Weights of a small transformer language model: vocabulary 8192, rotary positions.
MLP neurons of a small language model. Each row is named by its layer, matrix (gate and up: input weights) and neuron, and shows model dimensions 320-415. Each number is 128 + 24 x the weight over its row's rms, rounded and kept within 0 to 255. Numbers have three digits each. A neuron's up and down rows have the sign that makes its largest values positive.
After each neuron's rows, "fires in" lists the words (lower case) most often at its 100 highest values on Wikipedia text that the model never trained on.

L5.gate74:092152132107120137131116181155146122103123165103106177112146140138148125098157095141151145114111159140071124170143133119123176136168110156094093123117101144128166120099132138127118127129172114142139116121104136137129140157135104175133108160150104117108174136085152138169161091130111142117
L5.up74:127169158131111183128113151082127128142144131098161120130105143118100158084148145102158151160142186151169151164132097110115142124152158161121092102141127138143148145144104110126119131112117169074118111114100129155116061119117165156116151116163119142090129101101127124140107130164084148100
fires in: "of", "in"

L5.gate603:173128126121161126101135137114121170155107115109173117146136150093143122118115137118126104113124058113135160136154106172135177095121133145151133122158082166153119120113152123138112117138108146128116118086105147144165123154097133103134126122106143168101136104088128096134115107116104117081
L5.up603:100128105127141149117137114104134148147113074060117112136129158142129169101106128133125141082137085134105123114112116122134136144085161127137145112135164146122124162101175119114096189153101159128133112132121094109101074119128225122154144111081111130129167110128131121124111123119158096073
fires in: "on", "by", "public"

L6.gate104:132138086087149181162133117122131148125114142113099112130104143110103129115132118163130104128139090104100137149131126124111113165112132099134107183096118128114111129144085120109146129113108101168153128152097130143133104105112120115098169176138116088118101174124099099105123129129099124101
L6.up104:120126137104140147111107161148101113102093099123123094126095123057121144106151134127143122181157132113165121147105125144137142125179157109120114116101156122149102114193115134116141159102147157091056123090103151137104136152181147121104125116096145113128118111081117147100160131114138145113
fires in: "of", "100", "the", "times", "200"

L7.gate858:131126127129101121118105103153122130082102149118134125170139135118132105117139138146142147103140135100086116127137121135157124138188078121130131133114080105179156155123157131126127148108150188118151140124152154106103116123130092169134112116125149123132118111078124129174122156127135154141
L7.up858:098167139115107144118134126108114167099113128101134153116146114095125130115159138174164125062098107141120127112104106156130177172104147160098069140150156148152126177139185132126121160089143121150140117114115157139136121134121081148140173110128143142153159119153165170124100128123146128117
fires in: "to", "for", "in", "from", "of"

L8.gate744:129068124100106083115101072108117129142098111129121102156126148135083106085147095161118117164127151113139135137106131091092115129106109152140134127113149146119136127148163137164153092134143142133105129190125112122139121123110057150118117120086133157117133110153107119152145130116107125109
L8.up744:147149139137128094124125084151085139141086138127113066130132115086125137072127144138108139117088128115104131133110139122103127166113136182099148157172162128110132172143081160151159123146086131138111116140125145130088101116134116168096150148093126144128132138105116163142128105141116117132
fires in: "the", "of", "to", "among", "by"

L5.gate868:100126125131131116102089138138154124115145105114135125099152132168103119142148180164147128142140127056122167152074104132103153146110106144165107158137151141127152120134126144120156108154113098144097159130113136114123130072131113114134157136138117144097135159117181114116129160114146123133
L5.up868:117158082111156156132132134149134145114105092150110159127142102172114136145135187093154135148095141063113146122076118149121126160159137097141100126178108120134157138132144132120177119130163105138115149079132124113139108114175110104101148127145154152103117105137204123106103110144158141129
fires in: "which", "that"

L9.gate831:161125147142152151109150118150160130121163101092117151138128110123153146099156179108168137127107136093109117105145092089156141112163144154136103102123174155168148167145145123123155119142165155159121139076102098075132144151131095096110112126141104117134103137170146155112100157144132159160
L9.up831:154165116108153137120102136148161097139146099131132131153094116142155142130140129090185109147064145102120129149125102136178160138132153129111159114140113155123155115113111151121135110119106069168139137094104146140138086108143157105108107116155100101144134104151116133134081125127133174154
fires in: "and"

L7.gate754:127116140088155095134092083123124141109126139119206135133134100141121147117136128133108146091162129141145132121166117113110106106109091097128173099110123096123139115116099132149143121115128133135160106076143110123122163153121132107134155118112124119124144167093128144142098139120130112117
L7.up754:088142136124103111105133093154165168169160141153124162141113127125103112123148146084169125168108117125150122129125134122138121147126139186183139114148121136126149134136090134080157065119145107168094199159090152111108131134111142105140127108163147153139147109148119163082075103175077086111
fires in: "however", "but", "since", "although", "though", "time"

L6.gate603:119180106092142166166095125135134140097105089119149145108121133105115146134141108129144103130091162111146144084108112079122150136153130154108094131136142113134140124138120110130145092142112154115119109111137144167139119178137123172122149171116148143133086070096113123127142172166075167115
L6.up603:133137064114098118102185165111158135123133126085123134138111112114126158086135123127132146111147166158131127122106134099157125164116144114142064068155120135078109144068105115141134106175117135101115118117174101111148096162133084168144127099150135145143144129058149111138112117133128132086
fires in: "of", "edition"

L2.gate417:110153195113116144120127134133155154131120118089112120115088144116134155138136105126141141109120095146119116110117118105126085138126150097099083117100147130073085081152141125138137130164134123123125133116129099120127143153132131104140148157092100124095175092130160122124110166148142163082
L2.up417:105145193112160100141114128153155167129153146106111106071105149112144138116120128168053133196165130166106134139107132136113128145076160092115103139162160170106148093127120128124116092103133178136138124145162118134098136132103153104133115134136149071124100107120109146172121173153164076102
fires in: "to", "in", "as", "of", "well", "for"

L9.gate245:102138099089139147129106099160142100095075167099132112146139113138155110105132162170136082117126104138118133177161078161082070120181123160074134099155138135109187086097120125099132120123109174127110160100141110141179137106139109154146089110169115073140146161100091136119081145145142143131
L9.up245:139130147092135131167143157162128172160151113092113116136129144184089136110146164098131108111118103122120101099095124151170101129083096127081140097136113160148138100135092125085149166096077070144085147135124123115104147111113128092087156077126155114117146154099110166151118138122116093126
fires in: "as"

L8.gate100:117138162118160141121137097137103146092109120157125131094121114132135138104095127121151158127159142128140168109146101107154170153124128123132094184137133100135148122111161157118127121079130113126141097134140179126136129164117135138097128122081123146121159150124123137132161145137107115110
L8.up100:123122120129157121156114121131161134138155141106094115156130160110154146100153109130123159139142115153154137073141122100153103124130166158136097138173112135109154126103122167174131099105083118143132137061152110140115122109090099150115157127127094160143128153139127144114098122157116123092
fires in: "the", "of", "a", "each", "any", "are"

L7.gate328:115171108109147137184111141105094141166120162119142157120131149158111138150113123089104117148111133116147145100103156122148145097134091140135089096170145144145116123100102158144105168108081152129108175111097142151145156144134125106114092140135121225122126138115116103172143141163103116131
L7.up328:128113125119107125111149145147134131114159118128083110127138106099174142105125146160129180160124155125142132118109079158133156128146142154112100120156156122137133139158082142166123120140108132125098141142101107115174140115107120150101111180121131121156129139151128123135140152111133159106
fires in: "of", "in", "along"

L7.gate737:129208127123091162138165163121136117115133171099134131135138125145111128150100178131118111172137130104123093141150152114135103120137166124137142086100153129140133134101143151101104135085111117137122168109111126121122080112160124093130171119141158128169114077129129122140079148133132114146
L7.up737:122141107116128102107096176121107106126130122127138112102101139162105143105129141158123100103126140127164167137127117115087132090120134156115101128134134123161157159153156138115108101110133130128090089079142126144118123122123103112090128150116125139123132105136137127149147163155170126116
fires in: "which", "that", "to", "who"

L7.gate318:127125117132145131105099138139113134088144127147115093112134123145119156157165091099124153145116090150155164102105137137121113153089137162134132129099149132092088169098136118137154120124127147140117093122143115126125194120146136116142152149090120128161127097129147150142093078125065108111
L7.up318:095137166121154144154156141119127121108105141101146103168158111134134131139166167116121149141096132132128117111148134169072075135107131127127142142153125088088115139103116148076126092119079142181128128114117163059141155175124079096111122096146136137129148084108119165092132138106085114119
fires in: "however", "to", "but", "of", "a", "from"

L9.gate759:149128140100099138133155120135131115162090162131142131105138095142113116094124181147124086098116137162125115105132099105134130179144172118085109123143117153120139141114123117122074128100137174131136116158100066111108128143115109136151070121149152151158113095093124104127159154129159125183
L9.up759:100166123119108096130135137142147141154156132128122075159174161157126083137157131146122126101100141092109159155125136130113151095126128143107127096125110117130143127154118102097138130119134100156132119095137166147113150070112134161147104126139141134127167131124093131089071163124156093195
fires in: "as", "became", "into"

L6.gate92:129148135102164102109147110136126149100115108164082071096129151103131100115095147142111127143103144091124137143136150176114154137119123144138113181127116143139139142104154190110144162158184173157082155107140135110109106128104108173136119095139167099123149151117095127168113107165122154108
L6.up92:144084106092122154094113133166100137122131139140138098102118120079126156111164095129158184110147156103126158141071129124088135122119147132128086173121129157109143113146134130121138150121159161125088153126081134096154125129142114154118146127078100128117130129116132140120184093180171104157
fires in: "of", "portrait", "beautiful"

L7.gate762:136111174130075117099151122162133118110169124138165117104149115122119164098114122099142119149111149074149140161111121105158165124132100184107115138178158088126150103119128127117134137102125102169095148147118100140156106114105130141105107079153102113165111135146111144093078146109127128118
L7.up762:106149131127134120155142119151171139120123099150095092179145159172157159162130109123140115178142153116106151159106133132141118072089113144149106114133128104146109151125120148159141058124158097154126106104144166144118187115148134111142117115171140112091129104176116169129107127133116159131
fires in: "and", "but", "which"

L8.gate441:094178114161147138147139153149115148116110167134132142144111157147154100127121141151135144152160145133173126098165122085103127136111135146128147079095119152143135112130128121108170117109140094140164105079140141143132150133126121183179111152155107109105173148154145092119133128124113137135
L8.up441:100113094157148111156120144105164091100148120111155139161109131124126097178116130124119112116103133139112108098104156103138112143095143132099092143172074143107130105122140135148111150116116080158118093088143106086101126154117147123123162169149134128131171113166109134149168121131103167096
fires in: "had", "has", "have", "who"

L7.gate822:117164121098134111118115137129155079149153106139127126130112105072174121102108133150134129113099143124164164132127152095136111148157116105159123128123178148121139145091105129114153123102101138196136151078134115155134101132146105135125166135154108110132135123140141144112103142171097155118
L7.up822:113176168109111122131135126107156125149086153149119154102107110158145137114175131131137078109138164093162128118129163142122106097098143137110132195113104165092171117110106146139110148119146178120124132153124119132131114119154125146092126131161053149137143122121145162143137115123154129110
fires in: "which", "what", "that"

L9.gate680:121147151153140119112137109094090095170114173086161162111155137151160089139141132102113111111085115087114125133120127085132192126080129118125109131127117145138142098141132126130135148144134103172147097128122130146130127144116177154128069130107174152085133095111135149136132141120114131104
L9.up680:180119084128153092103095172128162141169121132095096155136134143126124145077126098108106086106098131118128080148145084121114174105059150134137124133127116104113085144151108127096140165126115127155137133103118144166146115170125208123073116126112130114101123125118152156112133148110146110134
fires in: "on", "back"

L6.gate652:107113160124088146107163115093125144164129098102149121153119096110144127118110128188152136167105102144107096076129102108094156144134130122112094159124122122128106121131125079116110132125175144087111151137146117135093109136122150158164148183155142107128117139127117111091145137155150134141
L6.up652:142120106081100102122128077177117072168130139120128100098138138109184150116134125136107099115175107134085151127131090091111117114126130091155102111094122079094133110098156101108130123109111135150179143155136082144147092134090103105129153173107111115137134091142130114126153137133103109107
fires in: "than", "as", "from", "to", "like", "either"

L2.gate131:106137127110123109126099178123157114094083093144145179125155146144144151098103159121144123113126162094128107140128143168115149113118117121127109140181147108135134143110153157130148141143113116139104155143145141138133164135123088091112122123145147119122097145100115133120157138140120142113
L2.up131:109136148133159147139139096112159120133139115155139095159172130154147132128127142167143116142129158130125124146124114173158124141095107068154086137097093100142155161110119147118138134134106116140094116124120103138108132134159153146136101169134113128136111131119112104132143134126125155127
fires in: "and"

L14.gate797:152104126178105113123174178145139156148164132091117122158162097146117152146119134128118082149127128130120113077131148119155128151097149142103102141126103128127184111106160144190136134109148109089099149146133184153158120156145105096131154107137121146141152131101140133120094127144123109083
L14.up797:106115144194106100142107121127172104141118097125103090085154111110141155129111138147117113162128106118101156098159144116114124135086106194102115136131121116121127126138099161103138111097127169087131111139138119169110166108169113112149089156125087104086100118177144112130130119078132109104
fires in: "it", "which", "to", "that", "game"

L6.gate88:135142153140122120126120154143118121160131130125097109162126133137129134107130152163148072107113173153088177099138130129049140133176153132132112125086117105126124105111119106132086111125140185143143159111125176117113092114162133142109135155112141142129174149130164139134154102090164122117
L6.up88:129133140143091128112082079132112139110129142108120131116159155133098142111117139143131103114144126139110096133155108163087136137129138104157134138108101128131179074136147095057082107104152152113112133141114143105133127133152090096071106146141140139111154167141143110153127136154129119135
fires in: "to", "in", "from", "at", "on"

L2.gate432:151143126090171093147047143120148096093120145129129145120119118114146126149134103151145086167077133134136130143114137123145135171160155165107108136134097132162154166121099136146145091135140127140138164153117176102125090132121123118113157094134125140119134112118128082173088156136110101122
L2.up432:117104153112144097118104096129122153135118123107117104133153099148117136156124084131160092113154102161105162118186123085110128117133158147134155115121097155074135106075114092131138115139105131142095132115135132139173116141119169158134157154144154127161069089108144139133123150106143118110
fires in: "of", "for"

L4.gate745:146108168104138087136109106125155138087116119109091107095115117103116150078115146129140113098130118081180151146110083102109146117150093142126134175126139175125151138144094118125149179124114132109154130120117085120152113117157139119150116183080120118105118145159153133128105152133102119148
L4.up745:114123125139159149171153131124186116143162153129114138171114146126136123122156102140111143101103139143113128140151117097146118125073133171115147140108160095137157081119096124125145091146107137136109115128172118160127123150128141126126077120129128104147124122158138147151168154142132152072
fires in: "and"